{
  "n_layer": 13,
  "d_model": 640,
  "n_head": 5,
  "n_kv_head": 5,
  "head_dim": 128,
  "d_mlp": 2560,
  "vocab_size": 11727,
  "activation": "tanh_gelu",
  "norm": "layernorm",
  "norm_place": "pre",
  "norm_eps": 1e-05,
  "positions": "learned",
  "qk_norm": false,
  "attn_scale": 0.0884,
  "bias": "all",
  "tie_embeddings": true,
  "parallel_block": false,
  "extras": ["capped logits"],
  "init": "trunc",
  "init_std_qkv": 0.0184,
  "init_std_o": 0.0,
  "init_std_up": 0.0184,
  "init_std_down": 0.0,
  "optimizer": "muon",
  "lr": 0.0107,
  "lr_mult_o": 2.0,
  "beta1": 0.9,
  "lr_head": 0.0117,
  "grad_clip": 1.0,
  "warmup_steps": 200,
  "schedule": "cos",
  "final_lr_fraction": 0.03,
  "batch_tokens": 262144,
  "seq_len": 1024,
  "doc_mask": true,
  "train_tokens": 897900000,
  "steps": 3426,
  "dataset": "wikipedia_en"
}
MLP neurons of a small language model. Each row is named by its layer, matrix (up: input weights) and neuron, and shows model dimensions 474-601. Each number is 500 + 40 x the weight over its row's rms, rounded and kept within 0 to 999. Numbers have three digits each.
A block is one neuron, or neurons of one layer that tend to fire together. After each block is what it responds to, as a language model described it from the Wikipedia text at the highest values.

L7.up1644:527495500499563516444516528482485416475484550500484510493480500496458525526499478526504490504527534560456529674473481459489533450493406544492507514547463416541370466521453452536466508454476501497524483467546488449452589510577498533459452603486496507542443509568520530534516465478480475496509417531510540451487447549444506465531534510518474524499495500489513526470484502516490470485505
Intro phrase end

L7.up545:597479517469397535529466485480443589500520532489488528501502481482521506497490462542405470523528497531495511556492561432535481560508463482550529487550502486409591477428496493497409537515559435500531502527546491531436424542453508528485567530499553518437495513421498527494557518489530514507535426482461511575469556428473516442552466564582587486512563413461530481527422484501491507572479
Word-initial fragment after delimiter

L7.up2279:499452483479508437502543568556456522422481522541522525562458541525540474598530487552544499530481455528532554508471527565481497485522478471490503566479512438523505507502465518520512491539465544539476474541494515469583517559609513458508533467523442531473547497436494539477509492517494491475535582476477527473483543493562550524554499503524507480501374461527532557522503555453438460476420
Surname word pieces

L7.up1541:559481484483476561458511559465518457474577465477517481530501525535499485502531549502438465523559504543529591491550518461487469518489489478466521459516510466539477518504500563510574463535529502458496550560492462498483515482493556522468443416564508496477434454535444544483458481507483467497564556482495534485505389489466526457597502496433457477471502503575436579520479524439451507458491
Mid-name punctuation

L4.up132:410512431463470533515421524602536456512439546518565503564527530497460487482501474467418556532492537507568622466490546525506495452464527503541538546527457482478496487533520522516434487460524412568482540405525556494559516584509564498474465525575435607471451524495462517599482490575534505543457544526506443476547559499582517492478496512515497462488521475458532524509511517468577574395442
L4.up553:484491537459471511496491519534429467551562487518503514501537490461527444544472475567414510519509475546501538538526422474467510512478452491511474586556431471552523519516485497484507405529451459488454472455528462514454452578550522494575506499450524518458491469524512526569552480560501478516484447537479488496516486559503457585609442511549530501454543504425540505540464504565559511535557
L4.up570:452514496543487560539495566526434556478481500539528522510438467546573517559489488504468536554474522521543551516525550586515534503510450479512487598493511498485499506518467484459524482516471554482423521485496463543530538561624530480487475537484495553544572433465488503598547447467494586519483482509508479498474542470565481506520495488490493504417513517473534464552542539552450536408506
L4.up602:542457530503527483523520538537533489522442514456554551420439558478476497507550519432430580525521555512574508450480497503541513434487487458483474501496454445548601483497475550543501477521490491469401408466543452529499480516522524427509475500533536578428542457449572550510486456529454532457524551537459533488575439505478485497384439525481521521478494564460581459506489432512626488428499
L4.up1187:509569430473532501576495535536421557461471481478549570574492514500589529496499504523466538511461435495531585524478476506490475482485570527504515444502469505530443468524445474527531457544493481499498522445491446567591484529565467529533515569510580460473487539401452521494519431436490507489552501524540532502525477491528475557511540529553470501507393515543529489549520477537472541541535
L4.up1205:509485496500472470398537517571508521495483571447546574450461535421530440539525486512478554529516543459498517552480505485522445500554479436462445522551465426573523520513511581546495505492476560511492458477528494492510569520506460534520447531555518573531495496470506521515451531514387503467541534542471518505514495488511487481482518559459490409498485518453489469465447466464510467504567
L4.up1811:554452568532421582488495449532485471533574569492503501492498429530580495471466472527475514508498518588450474505550485536513500501576492565568510504507425515528458542545462558504490470457579522491526479452515488513487488502582480507493516568489520516526501478543482446526556518493511522427483500479562528439435508519463540432471504488473572469443487564431549503444473440457498559465481
L4.up1867:455513481521491481498485534472500493523552487462560523468466529583501512480475449491474487545513524509547515463472513519501549513491407582493501498508466449500538501544432557522490495529462557512516458466531492471524543485572512484528464431495618510520483538491478512573526495471439642490412520555480533526524498428523502532489495506510497458457554511481458497531522465515541509444484
Second part of names

L4.up1055:481562546577472424543540534542513522490498551558495551522496467512485502447482525483486509507461449513532532446420519422461465533537507532542484531513502538497548543490450467457491441445483505522524468496539440473546504544420446547508504612496473499447505479466532412503523527517489557412542485434481517367497469531489468518501526468481503476430467536585546544535522465466498509464483
L4.up1320:505557501490451452519428521456469492464633425460549537543486571499563467516507527498526513491535497542509466455493498530490511478506530448531523555531488487426583524535527435490505467486542511472469552512556493499453508471500488506507547517499524465507495503513495473510530433517504601489460419502541401548460504557513492469492429509519480447379446484488462482508561511500469568453580
L4.up1479:518520547447491541530506500523481542532515527464490465551485510551562496580540471487461536519448488431476476450491538603506482508518504513531521465499449468492523487451553526449539513507461545557549450489492466452466496531503518522464519448523456537527522448474504574456531466540589526527520489513570476506515519448474494527499498540478461476507498569518453523480610494509479510483502
L4.up1817:563547506454503532526514524489501491449553533576506598463527494532465508520575497454488602519523489461471434433519505506475494475495486477547455520488497510534479514550451455474527553564592504466457519408493540477480467513428517505537475502578514428485528484516477511468461501594428588528456437507510454572471548509466541517500479513479484516542442510457533549473516531533474556457502
L4.up2008:490550474465495494528504505461472533444542509466518478545465471493470502462508479447472572553532475514478530456526444492548500501487487492538581548420504455548481500544528514489499442576477501506533504538489518437564468479506503561518493424545594507534508463496455532541578525528473493476516481486541525474470499521528445461546514483524421532507543427482534589526593483573493538537565
L4.up2111:511579477481530433506443499516512562463507523493462522476484492465493517568458450511451525492507478509566527487490396538475550478531489441468534544511508468516474551508438441484470512500503535492509464481458555429519498516471558473461438439496459529553444552568499459503487577589436460497543506470455491579553460555509470548537550482579511521533499488490463477463536494562496542535486
L4.up2192:494476596442566503444482465542532493489538511473553523479557522452517415463558533519493496501479512458496487468483513471488454522544427531501503440519470496477514529493485472480552501527541555550552539502495472472520471509514525476536504493490509524450523532520502467550542510549452519572386462527485572514468534580470515481546590471463512502489552460515472533569529485489516595462544
L4.up2533:504553486506552447518534454417473543507477440438485542424499500465455495470532528406458547515434457491438550510630528546452489470461543409462498474452530482546522545499473510521475512568524447460446399519495560486502488487482500514501468458521531507490521544512471517514590512598531595492528452422527492547508535518545487460513527516467475505522504463505493500560534470493455531536495
Initial-letter abbreviation periods

L10.up738:470565476457522470485523557561541440522472496496496495469491529532484555503547439518512541520507517488523506487517481439529568474505410560514505474570461515563448454503517476486487421479536544439545468484591514446442498522549521417497495598515477499531481507466584492543569510485488471462526459488452551459569521487487496450501523524528531593474461487517516474460465506522550496492527
L10.up756:516510475517489521402521532447519473543466556439530467537506490542424537489502455469453461489498528504490466498523432498467437476524427419515509594585519486496465445484500555509497526504486491492547460469514422523475522499468586553510536491559548483491532558512486512490479481512494454452551519548438518482516507508446513454487522541432484513531461495469458494560447496556448395527532
L10.up968:500508461533523489476512541514513512451441605492508514545489530544457616497510515482566509499531506526538526562475465440470585515490418550469500547534444449487428519537484484476526506470469550556489470464551481480472541466610506504509473508502501510535394539562524523532533473487492542503560422527455554413539467482460492445484519496481520553421485466541484552443472556495479514516533
L10.up1087:459450528479541446545469481470496584505540463455522459468444486586522509527525486522470556496502512573513540530473501476494469538446541468424427553484521565435491475551438592432476510514455522520422513567468491446480510458529500557450496549499500565540501493491446515558522529524544539491469471567531546545501454501531514514513466518450447512526562556496460501501478481475508484515492
L10.up1370:519483477508503487548474487450500520493444556518464521500480501497506514526493450491513451496516501513467438549493445427470547539464455515528477583489504471499532461503525481547526470492485527545433481503550541459473520523460529581489493541511576495515498545455523471475471490488535483496505542482512498508484478494506466526500543498506532440497421448450441552429455507469448400524491
L10.up1609:430535556498472527499495543495485572429566547477492509546539507513462590442503531496412530436460522524499473533492456447453457439527535521555562484513458511500495533488499512538507540509499520495510448556490512516495504508525477590511589494519481537537492553448499429497636456510545523491446486571577532480527518513513550488633488490536571506570486481553515537470442512528542521519464
L10.up1811:484462511541513522525511445550502525488470517466483508445531519522497544553509438568457477515493458584506437467520458428447528501498460567485462490469524416468484540519512578464477507511478520542582536478454572480494469499530495463455437568479475478584389484573541543532510555407494471469495438552463403489497489489546509497476589503510501483478509468495581461550470532466522475488473
L10.up2036:569509464470527503455453517547471494479518554546529493503508505483453574522408539615510490513499499504571527524528496536440537434496436548481562520560447461525490425561415530468495502455491561484442511552557517553453496534555533495468481488516459472540417495492517489516525528476513427514570427448516514467544538502480443474559486550528491508408423429491514516558555545474481458555496
Introductory phrase end

L10.up89:510508450423471515500561521500560514508502510587543514529445476503485506536560530519650521519541460514451520535611517436450476504537500435513479562547539535567452459426526526487534507482473475579486455557500432415532528421514566514498483480534509455516499476555504459508488477509511446496475528378492497499527520524479558454479538551432620467514533429542458545551453488501461455493403
L10.up678:487533493541553531495509425563487481444493459497518493435498509504420432540459533517546591526493471512604611522510463507538505488460498422498421527541508532479478451509522439495475500483442506471480484487530481541538516521502538515453597551508558566472551550512538589468512482568538522429488464502524539422532493455535468507467532455538521533478508532527537536492523585620546446569553
L10.up896:517487579524564539508435450551484549497494536507507518530468484567485490451446471495478476443487517463538469556547447478499508579475517471501452510484486512516456508539421515513451546536521481509469555499539497492405536507558460477435505486518503488465488494577504507488463523512532518582468446468529545451554448510503502517563516490565436572541468506536583498493532547541533588461551
L10.up997:511499492512488422523479480542501454463503518480510491523436526498518463455523411508507478517497473626556503523460497472495514558497544497419532531560495479476545532542407512505558501488514439554491515524505509519557474383462426424464555459522484465442420493513468489457564458469450462546453518519464476534537562473529451510479535496473423531442499542489438532443532575555497532488461
L10.up1507:538422507575565488500503502552470489500555527512570463530464472524469480476468475514547562522490505578470413435501395585572447528434532506524550507604489492501465485470534446531521469498538504542538505519435531463488555538549569499527523476528468466539517475464446538473423459537402483545496541535523492468534460477547536542512496501502528526464477442467508473458500519464555432544444
L10.up1523:447536538453487546530497581502468515572516505465473469532487473555463580492557458530434554481490446542517522508469529539545436513507503515497509482494495418454500507520549571570489519497495433506481554454468396477494495501576598516466464415457429531486487527489530534491460531532541503506464521475492474541518500510531491514462441445500621548481487468442497479398554509457502558490421
L10.up2091:481441463576485574545527508567531448470497523562527430503567517539576460443539476490463505578489501484507429554526545510490472489458401530516515520497469501475529508511422494553459535567556457509405434529480552520549461526565524581479467538555460523502477547512528491486502519526496485480505487455478566483500581467569500525495475476514540530537472414483509493538476489478486444450490
L10.up2446:455469459515497519508480412539494534456519525502491473575484476479454487517475538508500481550587547415486448504473503567475456551548512431593514493576540504520464540468491484562452564512454491525405509445498519554479518510567521506487513473456517520524513510490469514538560463503563490475424455399517491521498545529510510509523497460437554593531515508445510516534486516536503525479430
Surname final tokens

L4.up151:573456546519529495607473515517458429496477509481470505524497448452549470500462457543462500429494499541499507509497481592483461515441461491507522472478447474537490466478483532450479457422542567505545493494538532439531503457502484459549493543489521501551495393438468490498526461497423493522493504452526458454538452490530521499463495434506493494487398495487556522453508504461483495475558
L4.up827:464487458486514487514488490473531510481565491470530535493493508504476503460472429483488555495555404456544528448440522504504463511511459553521542587496510445468482448497472431483489497406505494460481515497493480505476493538479463502579522445502540517538452519469561469525480496476530531436483514471568463487516508561517516497483493543449504525495420527516517523478492459477425518505523
L4.up1309:507516492496423440501419595422360424530528504497492475444540456392455547547506405424515497501556516446540450489494474523560454507523469463438565514495526459509490454490481521453454487514459482490431495564524525463438473529421448595439469455495483512463473497483513474468500472512496448455545531478525548540549494457544469521512498434521542455520393464485519567477443551491584561427500
L4.up1343:466482548469487458485574526519492447492447499539465554470548494481482582471533488497508554446470411525491449508487520529478492508456478410471588583481480451518519520547533518490476527537481467520490531460457481534500485441499461473470532518535506474504470480573518507524483514480601505494536455544450495483526522465522469538517493489500507459509532498520500539483495472446480484542505
L4.up1372:480576556571524587535553510468531508505495561539479539448576456433495482512490454510505559522528527521477573527484458470589585543428481515505485544535458475567452508493510518464498446447529460521456480479491468395546493472486585498489463443525452543457488565538491461504466503545484459427495467574488459593574519509528528398490543534523524537574488512512491408523525515491522489476526
L4.up1771:520466470501545546561477423485488508513509462505494527474535488491489513546493437543547515515544518483443499569454508496589524532409518504495458531469473503553511458466428568511424507527548510502440486533508520512490481497555476470554535458481477524451519475553516421451522526440501430373497507482471536496549447526478448466443471455480504509506503486454475524512452489486491470491535
L4.up2240:476498505504444505492476477522483447538463553490501549494513524552437567539480472554498517526541559509551488500545529552568471505480623368471478561488438536488550497484526500440522494505542505532514454413452486459472474450478496527474564478536570510493441436454560512529523474619533484514484447494433457529406447550439448440434489503468567499510429522518420435483448445501506491496495
L4.up2552:510500507537467513476533486367439557466559607503458511504433495456573449412444488576507507513574462496525502523501520483483482527448520486456489528510504547537531508552508515436547500574483570555521432464512519511482516473519565502511505514575548511499473537560479431582497516533389478557414551544499540464511487485548540479590468545505574454487484515489532573437500506539612509462523
Country name completion

L4.up1100:468470574452502545453473509468510497453527472443484452491413439460548467471511527554484485516449523498482484481501499478485546491476535438472535483572461513528476644574472550484510442474546473576585480519472434456532536612480485531487452452592415507549571513560469503465522440464544508503531521486471430535545456509438504429587479459415561502544523513472495520579630540489546546459442
L4.up1120:486474448584476505585446484526501515475450526575497423433505539504510410561456520507484478405461482519475548485471530560520544517469506486463461437522458497537472484493473539518497431498530512444567531508516507550548476510506539516470496583509394409551543491513595518507522454535430515486469561517535520539481490530477469462443532467592536463495487537533500559538415499432505462540514
L4.up1429:442512563366571412488564544577578513576489442452521487484449510592515557516490524477517441482515495507447515538452500470499489480479474483447508541464505501488547541531499483505457548496616517562498479518505478520504446471648506496571532479547523477501515436441483515507529513454597457457508503537546552568583537501539452513509556458520598521511521497490475460471481546579489455438503
L4.up1549:423570569525467506546398513500475473518524435495498550464573496519506531463527521498514473492536492456500556471456430547510499499539499445489505480569475465423559531518535529508513483527512528529484485519481469516520471511565523555559479487552492519502498539527431530478538452529518451513552465496508545465479463503468491404510518480478570484508540445520506518502503531492494518510492
L4.up1859:519526507519470553520557475507515479528458530401484453470515453495497438519439433535469538503445517482470469449495510495509476495493472400447497392521442498486519575439498454506517547507513494477485591527498481549518558518567473472561458540558444477469559538514451485507516483521521510521496589549599592539402472462540440538524560401567510522486479586467523513505498432492500550461522
L4.up1926:477489437494497449503515416512548482503466533471511501454421546498450536507493523503516531455485490569546479511495530477504407463573514457435417524497502463435508581474524502417524521521480508498477532513457454494541494615559470488556467505452443530532534546557417459441489556439419520481481475493534474486547509483553486449488478464487558450461512469494484454472500564415524546454466
L4.up1977:532545498512544479493427521490509542580442451522536476455424519472472494476495490481518458487527472524479487444465538513452469545567501538521477491547505531492438539505531579517513482448469549446481512523471561444558488566532531458516504539442394529405461477517519477492514509586474424501469475488496494518538545465496461437598561464494459419477459532505491473590542573524534573480485
L4.up2094:471545511444495568503487525471542477565430482472494515441572568525516546530504520491430542559597523472539493520459472532436540513514537481509545511486474538535535562495537526443516443485517470556544482492483479488529569568520485468525477483538492506521584467531475512511553504480571486517586465501469510511523581470512477335519465521469521487541476548450508432557587481554487509462551
Early subword fragments

L4.up441:505474538498529485480497561610463485539524491518492435477494519506457499507537512525484499487559571483420449455517530507486522469427522570518465536517488540532533488527472492471516501482553489566485428539451403490466511443464526490554500446422479491554556487486443431454479433481474526413498454478411520514551416493555596420609472492508587469514471533525488512491492508547504524474388
L4.up477:505541490478473492500480515517448472460471520516498526558530548542474532473518452451509517459533525440441480559533530495501426480536549530522517535489501525479460539565449477435546453408450582527472474429509504514446475546575462467460475507492508507526533506518525486493502518593498536511445460458522516470519530471503497509434476501506503456564492495546449537524490474516524462489513
L4.up699:432479484454451503503562500525545484549442569548505534502409523571505467626492481519502500479493493539463488499488500501531444521434485509510539459477500516497554512512492538461464551481497490485477504550485469459462490490476575486482504500558475522515514514493554502534476489466509552468570431466506529502487464529526552431532566501469496455497526453432512511583512490543548452495449
L4.up1086:490510465554505477478574563523488465518534486460550628497474459490500484475571494515575542505532489546521546456543451500563539454499476498483478615432564497544510508556516515529500426472511505496465426528533442504550445506537479470527505424473475493519462442502531460442475543532440478451443446496462552481458458493514524440500512531478505511576543439477502507491492496505534441507514
L4.up1318:543451479451491481461458538505468535499536510533485556509452424497498498508469483532492481525508490480485432495524558482527498483485589480458573526506461532539542487535540519529529515490487494414432464563502433488458515544590456495498575512494474466537500526537435469500519518516517502490421478446457526548497514481525515506529467531424484465530462497515521488424563493477457435501484
L4.up1856:528490491509449476523483539418472519595452533452509470511422505430562483458474553474494480467460421622477475540487463578458538458520583506464482502489401577516465575443437542540510591473500481473477490507461494458507480534549484466480525587493549502572477489515456404468465495480478493523547387494538503470539497591523541443514466478510549553508476482500480440542490497517461533520491
L4.up2156:595521534477480459538552560499504472492348538485495524522478496522529506508488476478557437477494525531433528563477451419500515514491520516408521495469481405521458535507415533499541509503531474452485382532584536476435547503490480503482491534516448475512428492544451559548493505482491452425514377510561480475465544482472479466537494514456495496536433536525537495488436447623497470589508
L4.up2223:575470521508516532444554461544499501503523505512471531543470490539513515530538569438505480490552509458451467504530508436507449499437570534453513573539509497584540455506470558604518506488487521489541457490580400507519466496545451450441440484504484473509477519536413525466544445489450511430413466488492459539543530465546558485553485583462526524517455510478558485503398536456519465488481
Final token of dates

L7.up946:528507490455508471535487490470482458464503432529486519613437544519425491481518459464518504462489482487492495553478557458548476493457576498503449443558524479529462546514526469435430483521511446480460483495420454507495418505511503510455445480473520524520468498430502561499554492524528471469505486550517439460543552481564480412480544584469499467394506419547485482538477518534472521484460
Completed proper-name endings